{
  "n_kv_head": 1,
  "head_dim": 32,
  "vocab_size": 1024,
  "norm": "rmsnorm",
  "init_std_qkv": 0.0329,
  "init_std_down": 0.0,
  "optimizer": "laprop",
  "lr_mult_qkv": 0.5,
  "final_lr_fraction": 0.1,
  "doc_mask": true,
  "steps": 10948
}
MLP neurons of a small language model. Each row is named by its layer, matrix (down: output weights) and neuron, and shows model dimensions 0-159. Each number is 500 + 50 x the weight over its row's rms, rounded and kept within 0 to 999. Numbers have three digits each. A neuron's up and down rows have the sign that makes its largest values positive.
After each neuron's rows, "fires before" lists the tokens most often just after its 100 highest values on Wikipedia text that the model never trained on.

L9.down272:500514530501388474468475471465513569420478496481491415468486493511487495534524484569444417500488518442527545476555456535574463573481548521531482547478449429519528468522524473491505502495480605451577536440512455477532474563518513490468464566401550484478440552428343556423418529478503411519445587467493503520409418529477545459501530479480530539501554437514505529432513418511517486477528514451405340524482453553536588545506513484589511573394466578487444539552537544538502567356544522
fires before: "ach", "ver", "ff", "le", "arly"

L6.down430:495476524514545499507527456479505476467455495544473476555526485486497448581486542443399381462509477490446410500465513552508435641434488489478448455527419505466477527530551579458511427501548527521513433482454542477485446493543549441462468520591505620495447533471411513415475455568612470501472457497417469561419458486448464502495452529488464443479474536509559538526455448408519450435523606436425537389552478517451422445462579546493439559544452545538592457456562571441477563526416499
fires before: "m", "ral", "r", "or", "g", "n"

L2.down256:499452491531471525461493490527600545449524515497593603528540442479494471458554537528550489484545412551468433576542585506481472565630597461620521513495418510512499542518516565520429460573542509441515467435616405459511434503517405431519442518542526514579496529506418559465489477530576570513494471543490492485455547466552576478506458424549455489476500551560546476537407573508477602459458598560427493501466560555495462502555551557490500516561484550548458546469436486526413503424435535
fires before: " "

L12.down5:439475514461497475441508411537486417546476545509507497617515483515419500470527579422540536598420538453348571497540415443575473559508492489500557485551474515519439508594508489515488565519492459471464599517605458538508512520429388519447472517600525518485511450572471497493475451600518521439536406483498522490420416537497472449448473589506516469431553546464573531495475508454541495480472535490567501442523506416526489504506564536557435461504374511452451481561526471577571442449559437
fires before: " ", "m", "t", "iz", "f", "ak"

L12.down49:507421403451493431491482595500519544507603449496563381571566419497479492527552488412457471507544455527518500557493575492525529506619550452491472551498422629545421539448562543534540450462504495456500559551519499532451520487537523502478495424412508444510467472489479409431581472520531572511425490402531583506484512591370488486486444545503491421512533515460450525462463511488475437529478472612515529531618545548441474479423536507460438476486464457446553448486517489469567480417438509
fires before: "\n", "\n\n"

L4.down348:524498407530522478555420509479487502525501520469531476552438510498543516588387516473564539423498451409470523554456443508478477553462548564514541482469541546447497465518514531537480512402469530394383459494555561527472525577511415494452516342541414497522547559416481499537525477513392568505442462558560492480530419472531518513495523562537427530596484571427506586574459584534527600483428501397558507483540448481405559539445511522565514460486474472553517525576512528510428536458467487
fires before: "ment", " ", "or", "ed"

L7.down304:552540439560463443502494532560447453497513535469543472570498514540462576441392483441543417518503551516510571550606509588479528514514563494515536349324531410508586431487523452437483519509541489586499463441521488487463528415514364440559436519482462465556479486500472498453543489564418485514553536496462550512534477486523577483516420556511473493464511542608515472532514469528519611581391475531498496530499490555492496449532517423438467506439468509542463452488498550461502489609437459
fires before: " ", "es", "s", "."

L11.down239:556499492488525525483527438445501547527470423537477488608464615423423538501390510505524537495562469443555636448471534521489509504701496502521492464567454484551602490528481515479546427496503502536474533524524499491457524509488505544484522540458468502488526478459590566478554435405502499494534436415506475531573501494580464491503595498458519575613495538582522403538432476562470482439526538549459510527509500528427520452411443470423483477550365555480488529468534491561510464466474602
fires before: "\n\n", " The", " She", "\n"

L6.down121:515510475531455637496568481403402454515529376500478580530528596583523445524483423479539411491455537466509444401570540596448494540468429479563454520580436529559527498472540488506503440417585436460583506502508562495458496516527545452558560497485467557504603504475476517493489438542438528518542516468493526497453531544536494615543474397435514536470417522535443540525426490608475471410533555521553501534454539478541575413552465492622507467538515461487448467550488456525488503486511473
fires before: "t", "s", "ation", "ed", "ing", " "

L3.down62:468512482485507495550466521525451599557486566485533533493588481510468518445434507438416475539484411553532561541445521540480427599490485525440517510457534507489486571520479588436445664486570474515566450574586620529529434452491459492513421500584513435496507514525558479373523437464546520542451429396537535509462522529594547494540515572473537432437424534501539538483470507511543453471527492543496552508528509547568474605552519572424524535563593515556501527405507554442497489508430547
fires before: " "

L2.down132:590499478452440451419505529502480462519548518513483527529564517469504530535502496475417431477497490428539515487527510476570643560509571462548521473478470563513528521509516522520534575451519458568449489468550517519454601424601468448438503549435398498546460582596529548398575478590515492515505474560406506470478585436517512525453439431508572561597482447568576546483449467443559498451489474486558473479447568610495442519443473474520465455589377473485458537484487486542432489572588487
fires before: " |", ";", "e", "ir"

L4.down296:515479545446501555529528477424506497550440523529537461464395548546509579526472463485532354534567493552525504529484570477480469544618524436569527504477490404519358523453495534498472470592610518438496493524488492458523579546563610475483440467456491502423441480601540595430466544561479601458459467480460532562475552533563496475555480552552514435502520480515463438496441463536484524499395525576486418525537656563546492417536567463510532515584521537545494497521519508474481483511476501
fires before: "y", "al", "t", ",", "n", "e"

L2.down71:484547548530517485479485467474500432465569392536483504587499514532437515468448493532462550511536389463545447472525458477482413557491509484538486533487564523557545504391490529364561474489466494494564453385471546491561438534443419520470481534492432509365476517529457428392541469459484533521447496384503471530526474534499535554595509520451501441581578473447462529503571478506446436459436629566543507524412566444472492467519549449504473500504497534462421446489519481536603559462492623
fires before: "ame", "ome", "a", " had", "om"

L11.down211:501587544524542459525414477451523546475549474507542470356564516496490550499480507538460540450557438477481516530522486620568426507401551428476484513531483517460531566589490569432494462373463547469558564426515512538481501471572477455504586538480523459465612399588480503436438477489463542598524565565573563468498626522507468553499500544502559482493433561446414528562553484517595489512500538561420451561383515484512495523488484451528528466519479474480473598513485470489478579496517458
fires before: "s", "el", "ar", "c", "hip"

L7.down144:578510559525402507418515461536513528456410449467579477512513503466453511433527497562491562521583481419493586483515477596515446544492647602526506472485613517515591598501531517576477439457497507483537558481462533536561590486460427483472532431546483456438618540542424454533478517447512473482524513451455526470509529478551497510474459541527455569373561408531533475444475572544529463454490427555603547484432557503510446502504537487505536524459430529485577462488421471540431599505493481
fires before: "2", "6", "0", "7", "5", "4"

L15.down410:548450500516482441593437547508489417533481497510454539420547468503455516491369496529533483575438540483606418495419463499483570579478547506516535516505433579572505513490562520462525455529514534457431500492451591376514471572498620490543599508596570449499491505512503556395466440521464472472445470437443540494513493510527527543452458502438576542470452404490452607505495491480462475495560371564469516488445576476467526487398459449505417552444560500492503523478584531481508538520580530
fires before: "p", "ir", "n", "m", "u", "ge"

L3.down137:492483541462484514521455529450546513480460546474440477506489468443481487528620520428520576468439561557529388497516495559500489573591446513535524509566382501415471559446423544449516483515579573480493506433580542506527520455474472501496433527467491543437359518617463494485462488495547526470496522633540448492479583482468536489524434464466415470522438475461412502556452459478520541514519639528461443475491629612459512533429522419437564541481467477477536538595490478500509482462474557
fires before: " |", "6", "0", ",", ".", "7"

L2.down216:492472525461546577514511481449459536513531551526548405458508487540438533498468544488480519538444416569514469530550566489441451514413501498476469529421374444464533407481484531584494376575546555470493601464500602453542520458571544470602443406436528529462500539449503533436498564434557515454515475552499528451544512528453534501520526519458479492593452432540481529599542496532503499492442474476506495473533502425398533499542610479442461477452574378482572474531614473512554579583469472
fires before: " |", ".", "–", "0", ")"

L3.down322:513516539454499517475459539553489498500558506532509377556579531446507482521495518497467622495453492456457429366510543475437515466659404543462477463523527474533440497549496468555495464489484517414440539590543491551561479478463482482438508465494575542467481429485576440511470569558492525535499468475496560487548458506596422469493523471504399520580520490496486508500506557477482656560539640520446447413528438414489432500436451567530490497498494509402502550497493535474570450503600560
fires before: "orn", "ied", "fer", "f", "t", "y"

L2.down50:604478477491586490509496491503440428472478509555464613526493405550581555452555499488537626542545496453532330562489500472559567540600482483526515548515498420505564415552463419465493509549484497475465574542679501518488440531504451487498482462462353496510439531471489586510534452543518524510509472526454476577493427520502511522482475549535574473520488484623532599561533520529457430525519597518476536458548533492495542494526552517477534534469437452482482493442443481459477435469449533
fires before: " ", "I", "al"

L8.down295:518525551423461443564524450483434491548604492479524508512488549493426540498560441557481461517414440453518579478511477468457486490582420495545493536466467453451579498505517412495459515394531437517580506475628569397463479537481343472455527523502464554473480518531502493430550458477542473465524482440485488573506548517642525511510490551599460485486537410578505445485595537484554507513529559418561513508469527504457528492469516471503534575562353434510524560582485514483421483579489461
fires before: " ", " the", " ("

L4.down306:442453490542524540450519482450469453513505475541478569461598509541447496509515488420586511531530435437554497495488546538458527511425486455491431474624572493506510562520553447511524473509503610547423581477444669472440407485482535539509500419509564550485478440499471474537411553533578442553637553501471436441486491427497448556490486383467544518508463499485491467507484463558444450564494422614522532546554432473555525520493534444528469505493540509477468484481483348478482535395461491
fires before: "ed", "ation", "er", "es", "ine", "am"

L15.down352:506452515552483516459537443485470573512426475575520536454425492505452498471445572477516534520358447526485420503476523500588458464529567516534476546494438528492507487426558472481490477499504469455499499504570501492561494531519482454571443554477476550518519516456465487625389574509509518472605584378477424483471486593610518470496473501538485513516521420521495513576487469522457415504516378482562528552488694529499433574591633476452526510536561476526522542451526515499482513564529449
fires before: ":", " ", "a", "ite", "e", "her"

L6.down195:501464597471465489457534539559535521503502485498543437481486456434444448460559555557575544539423507509473524489442531548519544529510522499412478638577458489543455546539592488470478546468472531489499551509498595443445543540507559541479570545535581498427481591568409487400498565661481492488463517440480426520486388528527502418478454433533504514427500449521622448524549489525502521555489475495459498468496467588474456473555551536568448507517461557383513523492495420458572557459410440
fires before: " |", ";", "er", "s"

L9.down236:469510504508454539443503429550493494467555470444438522516485545507453472526459473548531472466529548475526523445568501548433555499385471505516425560505358483499404512469532554376568587485459530530436551560496539525575444466459553490397470450448420557441517476535456483471557489459519395538488455418511497503410504547484497453470491478423470536555468534505488512444535470492453461513487715432467568567497615522530560466499461582464502451485529485468492423547431503448465471450531565
fires before: "ing", "e", "rough", "ed", "es", "ir"

L15.down139:583470544456484490527480491572463490418500492508485432545551575543511511557457476479483430542538478487525698558503495517513531541598523542509497414528533477512455577525466564623501556494580521551502462513483546505476516528473582498505414520548582514518494480490512548542459461464474487525478450400494459529541441521493416544413520568472562529518535479495511615513502502551470517479526478503549551478529489507440506507457476527507459434468224510441441462533480465471499547466552424
fires before: "==", "In", "===", " ", "|"

L3.down387:503540468555495492512498536473477492611472490564491426447476520482492604508454517437489482470626457586492470464517451460419479570468491430504574518439576616520445526577450518475515508445504509456448505552359544528479416491467386472424452504339592480421556546518523483531513520546444571544528505413602505554591525519445473528486501497513492549517603526513483469455573504607523559459487374456443544554530479505495556489508481506485494551463487534469571510478479525453516520496532563
fires before: "ed", " |", "ice", "ic", "ing", "%"

L2.down125:500496518541480488541476423459535436542327501553607511599444496457546504535519449500467462503517504492494504509460448483588496574609433451480560551522504502563514619542505543449507493477438511500559548524426462503428549618563532465484549608533592507521538513503532493558453502519479438541479574503475493488566465534597562522485454549567462570420453463531531460551520436511543452399497480503410521496499463602544393434512494564515603570489515506418472528517460447430512483460546507
fires before: " of", "ic", "s", "n", ";", " in"

L6.down340:455408574458490491456532542525486477405517417517577591440413530471505470543455375449534536541544501497539457453549570544558523442569513614429568477518492515561546474528500469548511573544558510454513622464491482530642507474540565508546542504454477539542464463450524446471561491474497535494437524435556554530499544559533620465470493517480446481497541577445532470393423529549563571502589459534567478572475532423484493442570574481510574490495525435554481452444547484525456425471478486
fires before: "ed", "e", "el", "a", "i", "ing"

L4.down156:505578393428498457590482490489465497474507501520553484424489502448480533535482518453490448463426494498465465558579486427500425481401536577406547504508532484455460490415592527510471423496518562548445544526463477550466525406440597526482438524403577488396540512494529512555516527475470463498519465467549511565537499523504529475423448513564493529537497486545551486551552424556632482593473501600362485473546479496491595574486602436610473463512534458391519463490515483486553463476521555
fires before: "am", "x", "le", "f", " C", " Ch"

L11.down422:531523475498520475413538518476521512464469520469493472530566632480447479451459584446549501480539477477516522384389513491494515423515406507466487475554504445489496448389537525559417452531513523456462444604438487594510472539562528443524541449510494510456499496493514493440431509452553553409489490347524595429468475459535633555550470498499560504467544610578545546478514554609502452514487482466431465473479536522527393493500577463568543489515391498529507413496546469504546446544475478
fires before: "\n\n", " He", "\n", "ed", " In", " The"

L6.down440:475503466413504498466479508513471457566614541472448588489660476512519548469489469497483465489514453486513493425499513548528461535530490477471522510394454537534445549590547464480501498567480453528506431452530564457481505580521425474361441499532512539511516521485521437552548446513538595387537463524492484501519473493537494534478479505551508494493468503604508434618498517577407561559492627519538494525398367588583513519494516554479449547509525565599482502441485545498511511603467408
fires before: " "

L3.down270:456509517417494607508513572499476487554502504527587529525467549547466564478509466616433503453454553508448529516426525610592475426487501516605541484523459574538505506526473548453452564437549435497558466537473573471525562491558524447485465586494548527459509570503586509531521542549545586480487551451365494493406433510502466447579521516528477466520482485451544521623496521461354511524459501470501503505507554439513527453541553470528470539506588510530506423536508452515459512680500579
fires before: " ", " |", "s"

L3.down315:462509459608454418485602507453463574474486513418541455495551493466448552550514487468482538505545462429445589478494492543494558602476415592516439531474459573520477527493452398508573376517483546496526498550383550542463495503479557554557540405547561520580488497610492467535465569453527540542571543410447521433492546491502499538513559559605482459517483571531522458499490488437528500503523379518471486584500590394504474493455516476536518512494530517520521594549487604573462507507569509
fires before: "4", "1", "8", "5", "9", "7"

L9.down271:492521485478525503512558447497477496479480446540486472605414554474452476532411473551536503548534490516552595440471534507462464405721512496547507450497457526608542405447526474507553471556530509551466432446461532432497488479419547513558522570572585579499520506467526481426494506437463519452538458530407513552572461517504481557513580526442529547588515458559530395516501537514541447388567514490504501473531508536545475488428467488466585451577406496501555561427468459542479432470524544
fires before: "\n\n", " He", " The", " She", " In", " A"

L7.down52:534475516453499499574459446401476522437451455538578402490467523508626504524458506390422461475589495527478539494464476459435450445512476480501570484482553513524528508498592514443435457576531446423584505523494499485467501541506540505519518354515465482585517492535565498483513515525519458482439540515497466491503390513530452437517490477583539593498544530440605608472470428577406503498503432621542558558373536524481460461465515509477513474620475579542456499578466550458514467483548492
fires before: "al", "es", "s", "her", "y"

L9.down212:532567441378456470511456500527490562601458510475375483545526506586440565586461527545520438530487529557521430525494533544447457580586515539422411525521551503461530579417526577483493519454492425558460491494482505536457558433478494477616575505493523481522430478489424519539519500516551481513470507545436477513387482425440504560456421519472518479431525469514549492546497506439536519564522349540408401469516523517513461471435486636467461569454476524470580528480541514524577478556496508
fires before: "d", "m", "ed", "v", "n"

L3.down340:501444530439522514476518551503499531475531462526553484541490579519549526438498515462441518544465499538493469492454534523521416547338526486436480568578531437505518483420494571502509459559459546527498534505520554510578497475428551579455436554504537516649484536528394547484494477504471555484463485689469482507417368491456530495542451475564569593510542449484497403565493529530505509521468618548566396490429477625520480529565498532514449542532521518489502491498423494471498479422552513
fires before: "ach", "arly", "ff", "le", "ver", "ast"

L10.down284:549572475499488541487551467515529501532497516428531547472481506468498613475484511440564559489546442543468601491624505476518527452604548536487519474515468578488541510414537570514622515465478608460475483462549537488514452496541623525511410527586483466489501534435503489557440533383514603446514520358449534569540507506538498515430448500550532470507521477498500485540460543467447520515486330433573563476526510624463505526411480478445514486472431518419502476543448489561486512558473483
fires before: "==", "=", "===", "M", "S", "C"

L4.down286:451468523498507474595512527499497453519509557550604555502391552513424527448515521534544564456542444550556488582447420528474478456429551522495547455484467517553478520506531530499458648503500444441530469546539574465500405529496414501490450554444442495540500597595520533467486521498497501538514445491548528612506513527609467564389517484444494564457514598513505527490331538488513459571462460478430515542476524559537453513577396510469513522530515536522517539492459493424371431541561510
fires before: " ", "s"

L9.down154:515495541466462498442509481433491509430428414476516433440582607473535553578481480501521522473535481495567432471540468449525570480499505501451479635433627511502476502536469430510550413424505467481469565566509446539507488479451536495493458557452416550517481464563452457509435609479473563536443492481468521489392497482402544491456475536494447537426495484541564502452516507469530500375525649525449541531561547439490557377467583563414532566518530475493478457503515463522463460440572442
fires before: " and", "ing", "e", "ed"

L8.down298:550540504436615422579444588510534598486567507581515429563475541496546482529500551452457488527466532526499571485515488450499469588580510602583506540499542442491497490466558432549458555558506560482607636462456464569470576537493473499458558539433548489407522572540543524499484552512454499514473565454483571570508462477453538474443499620535441466494511561459401512489383443514547394497494484484451458464476471590470500552521501505505501497422461524559495463487567478476603454515440554
fires before: "\n\n", " ", " United", "\n"

L15.down104:531529515495507508461555480472447484462518520583472535508508441555535502555479506442525504451483556521480501492564541517478549455508550497608511499460462412469540493409451534458431429500504442475549520438514509553476476506497385463569539441441526506524383499489552415504426522542497548489563508467502509491367491523524468457477541579491410569503525526548518469489367485540578571609489619442461470501515537426427512481576483587549441527553325526491464506532496411561416544540418477
fires before: " ", " the", " P", " S"

L11.down360:416504527517558553527498457504518493445529508522570552520496480543468486516428561471535553442508522576581526543457482537433523514644492441379573565561525491505489530464578498505625583472481543503472530383611560505444517508488557493484479459547520564486542531462459464460536556525518583407454602447409498464529541524471448493497507546457393470429531522547489516533379467559519554594507565523536548556551550581494476569454452427521576517563534411456480458484490488499486518452564459
fires before: " |", "N"

L12.down136:549421531567526560512577515491465476484494454543517466455425561436619409494540450571490514509576496490478525504462538519486532506473506451483436478529516485509551456538512496479503373495457530516456614569476519459514420509520505444551454457471496462526510413478598550429455497414400568520478482535524427443412517510439573469419554504537525647553540486528526517339516447488480510554486553518530587529549461480542435456459575484519494426466539597478431492599472433541466436515523459
fires before: "ed", "er", "es", "ing", "her", "s"

L8.down341:491494453568410514450539471568568548410509454644570483537451485556413568538423555550538422501491539416467536450494509548431619557503446526515442542533523448556478500430533601466513572533540561519494483474424522539558549474522506601546487526422439501623507494555421520564474486440481518451471518448530495450597400466459543485451477572489532548494500503528530503511453522433528469549538454524455552501436538479496555529456496575490427548476537482564508524459405440536567501473608446
fires before: "p", "ag", "m", "port", "age"

L3.down294:506470480441492517496396561459511429506524490485470435456425545460503537496401518528555390556477480541483423449522517577369499560518556499530554479457499444475518494504504541406467540493539462479452612484444439477481572434539493546491453498416536471439491483461441489472494541489531523489521523514543490486469589529521499495542485546467496649553456496549473575464502512606476463536468469566496538508496590569485496463581554469410507487504275466476497494559527467474463582600450568
fires before: " |", ".", "2", ")", "%"

L9.down416:507500557519529531478444470588534447506445439553475524475445514567575548516495501562463458502560420541399513480515583458401500544291543568535465558534602373448412473484523559569497459535531563544578520501461551532555556505425522458493530515495443538534470476547410494464508528471471514498534498486517556472461485496560579539513483489495543538465580476570497460416508439551601546546528499501483431601551510436506555511433455544506482566561418529564551554545477491486551525428482541
fires before: "ro", "l", "d", "oin", "ear", "m"

L4.down427:505552444515555583544431464493484503564461475542493499397514536456512604559490442524479554525499523466502570589483440496577494494417516495511469521408508606543624508519427547573458485420453549504567451518426529660517545567499484556458553635498495535460445481412476629483561526537569463464446499564475513513446548496534490445535479470521510474508411419497496456523442498494419542575545515552499552632580542498476458491562497515561535516491563512535527525509493496525500560488434459
fires before: " |", ";", " ", "–"

L10.down336:458440462583491560494489522574511511500498468490516426575522544510452497495421506518489493556448508455531610524440529602572477475717521515534470449497502470530504423526519507532548554503479522476458424527508516461542466429569587532511504500491561508491409535465556498515496485487445488493480502358520506501527427499555473533505586455451460545545484443484520468581471546503516530416463398479511489484508523620484472437460474520456507453553294513508517540372501510523454430474453530
fires before: "==", "The", "In", "===", "A", "S"

L4.down45:477495438529472557494531503583586416374393523476572482470403500420455494483446531615467524508497475526494459515503504450464490514497540585479557461516537531543437554413481566556475529484486471441453499438544496506592506439401406487517444466533497447465471557419440568458509493460461494483477553448456522503433464524500567536572454518423513497436442543387571540519553426469456420525511501480527536419565458608446443426599550495511516421517581521470483497567496506388510504515529558
fires before: "ame", "st", "em", "end", "a", "ome"

L2.down270:495459485481517530509495428494569504565520525461465523498491547494500462557492524463496583539489490459524601508504503549548536474648563497524488493524501485528522508525505571577571621478517529495358461492573512539562495475507622493506462530514514507520513501507539520586495541526434526534543559309513523479482525532533484557490474509409511582498510489554515550492515439557485468476499221446526500474434465616545582515500505524528515519485472517436497475557444454526502461511527505
fires before: "|", "===", "==", "The", "-", "L"

L8.down196:508507480539471496475448459439513518454501448556615574430602468568427483387443511496495605590511529588614462483472493418486473455455517536574449511529448546528436463553462500501517466437519472430519516598436454500497372499428411502525527520488478510578394478470570546418530530525551477576460524521484440470496503464585546505469480600514437546503481475518560486471457524519490504438548521455504517522475481324455500491514479578515442456544413558414453481532474486550523476453506447
fires before: "gh", "ing", "ed", "k", "in", "x"

L9.down273:452489533451450566483519530518472499458431463540507439438532491469499556446543573537525484577600515501571414569492522506465477569429486524530493547445511532527484483499543425505500595543531591492518477412466538453476537543525570478439553473548604513529566466554500584503432466475539562472480507642516536555432506448520545444447465460459519560496375508606522383541458486481536446478654457524452493488454555513521532464473453519472518501462399506596544561565501584388439484500502501
fires before: "ear", "ro", "oin", "s", "l", "os"

L15.down435:492437460574488477452527453461471460385481535508494512503512567554396510561502507535523423534513501496463474521496445514497439477515475494524499533437518538392505553517420445485474447526442499489565511492577417510537453501530574473486402538467540532387403612468477568469497413454558473610540457431554544543563555499500606466468510484471529496605467429483426425483519465489460514571484427384536589505517532529426443523579559555467534505480407562549496540460482508511619558550449482
fires before: "a", " "

L8.down159:415489494394506477512511583503504451385494459525482485550514542494547440373470517558551423582540498500476536459464474628470543512424462459511523490517522529510487412496446500494529494549528536481484443440535578537560568590532460462578465452471526468434463403467498524521462520475537493501449533514583507456483508575507547600491588491502459526580416450506519430592468374483489538529501589523520497380549450542495540580526526461419481480598435520524452485452508523551532438583432413
fires before: " ", " as", "ce", "c", "k", " A"

L2.down205:504536482524545458485525457495457506561454434550450479469467660548484487596470561454434418501469507490554456552404470472502622547496507504487483504479470466486440525541521642492510503428440442476516503476486425511534504569420566550407470509507555510395467538568569512402517529552526502441520513584436478549394567534544549552512439578514523517404496473511440555569566477563531527565453530441547463487565532559550528507520471517516456549456367459461506545571415486518471495536560517
fires before: ";", " |", "{", "i", " to"

L9.down190:443483472473453496505520456496460527398452420561497496438441484605468530511582480499514613439440490453513371473528527480401497630449502493508555523510473494445515488485562544500546573514533526573437541514446608463477465465575496524478529580536438437484515529472457505512519485405481530407455464598439513658452442541453544530417497537435517414601468508548509513473463533525493375523522422517555471448546453601476567508484437466494466526479540480507489530537467456511468494473584527
fires before: "in", "r", "ro", "ain", "rib", "ear"

L10.down71:459485430487515543513514430500537519463545475573506495600397543446451488541513478498556465479523433458557512485504536476505520401639469434428482418466457520538509540495490525567486469609481493489441435522663523552507519480494547470544510507499523508462553429555409488419544491535509484472529512358377457543556534498612539486501550488512459419503557491515528488530460451512499531426510628558477571477560534519573482534438448542547489520594387490474481388514504511490557525450543496
fires before: "\n", ".", "\n\n", ","

L11.down318:518478501587493544538493435507550491502487482495537516572487507511527501459382565542580535471609449438490654457479423556480434546538437516438425509521470441412539426494502546490552437555492526409480476568509478575573450489465543540500533592550500599527462462525555433450482501551488451402449449489433557476522532479626582564567550464477458497578521466490577491468485483536495443430496491485526523471542538538471500495508428444468505460521422483465433519502430464499583365423542456
fires before: "\n\n", "\n", " The", " It"

L2.down412:520479435526489486517529483505549417418402525540454529511482502422500532511432464521472579445504487408506637452493533471446515492559482478494421544452504489588559508508552500534497580593401499505556588505479392588511467557504563546399510427537509506368499495570531458528565579487522459581499498643494495528437485528474525551546508518538434514443407425523497511448474479515574429585497423480482482488443568582529464494446492574547568517515518496519478511534437555484483540474395553
fires before: " |", ";", "3", "1", "9", "2"

L3.down318:451597522428500489551485536588443535460490536518688510568416543583475476500527467564528479433519552509474482515512490506544528489459534528521505455576490559538533490446501464411484539438406465432455426522428481515470444503496542527488499411468680460515510415483558511584475499482554462469473539416518502531485447510513513452485525474444509483599543550480583565555469467463485406611470566528486559450521551507502523577490460556483562578558490525426561516411450518521403477524487538
fires before: "am", "or", "o", "x", "ot"

L9.down82:537527473423494547499484470575519489437496465478467523512482444540568479488527460546505588465463493396465493514506465632466534557563438455576440462708528462452596533576470449459469442450517404527513473437562445537501486436573540545500505482455546455513504457536445449454510557456475401558538565545525520552541409522448561545501578535514491427488494502580590516507549468546443430542422564491561496488431531606490535457444510512501495458459496528432533434497553530488410458495487556
fires before: "or", "ther", "o", "ull"

L10.down314:458475511440478554506465580384502481474500554468505439499516516442490511470430588477461580506380524470494445434565461551533539513385450526472407440611404508429479462513470544517480432558562452492494478433493537435478527526533492511464421492466424514605570440476456444559509436420491549459529522516590502523438455433539584503426453527569476512497516504449505566544459454487511508435515416365537500477496497380491451449533534507505479495448524454441521528531554490599530408459492417
fires before: " ", ":", " |", " v", "ed", "ers"

L2.down370:545525509545588426512516508559503532531473472549530545444531456445526511547544505499487534533569512395487551632510580551405472549633452525438495524406499420485412493517519508586496462532550550487577522411509499416532472484448478492446430490513525561422436492508435474423517580621593495516452481448482512457527522526451451495475400591532479514511558520510441491494400559507507591489492638419434471446539514485493459561472489511561508545488563453512503476480500536477420527567416499
fires before: " ", "ial", " l"

L2.down133:430500491568423505481472450439529457471525438541425557508530517484400492508504520548509521463489431486530410494557453512451435536454482518527476578477490491495561492473520567483537483434469471469492489430492515479495385492438451603460536457434405473434436521497518408439514511421596542604534567325579476538524440497485564558496383554429490432543510436529418451535572480441538389407512442584467496480497547454530453502501495492520503540446551514486462522453507541454577560462526546
fires before: "ame", "ing", "ome", "a", "gan"

L4.down334:613456460578527483498502470575436465515540518538483556460503459391498470484494539416437512537513503449491576495456565513483500559552487492495459421496501568589446472535467581462437609549428488475562470534528493496414522596508452548509432557550498524525543576435393526456430489539458470571477507566462486487496438498540519405488485576534482528470507496538549535573519497490482545543477586469423404481466490631475554535482509593560548498497517488531515541498497611546435552332570527
fires before: "1", "2", "24", "f"

L3.down67:494441463594468497432477537534445478499544502580579492517512466515468467470541531506454471430567478447547574571511540512451460525426493469512449481486486523516524547484501491531566389451521508565480462517466560501497479474559500596380446498532535487359565523507580549383530512513462538485474466443405539534456549451491528520482501486485472388556496497500490476528538509483521528398510411288475518454520530330566467457440518573538507531416467549481514479524498439532513458487449550
fires before: " |", ";", "g", "ill", "m"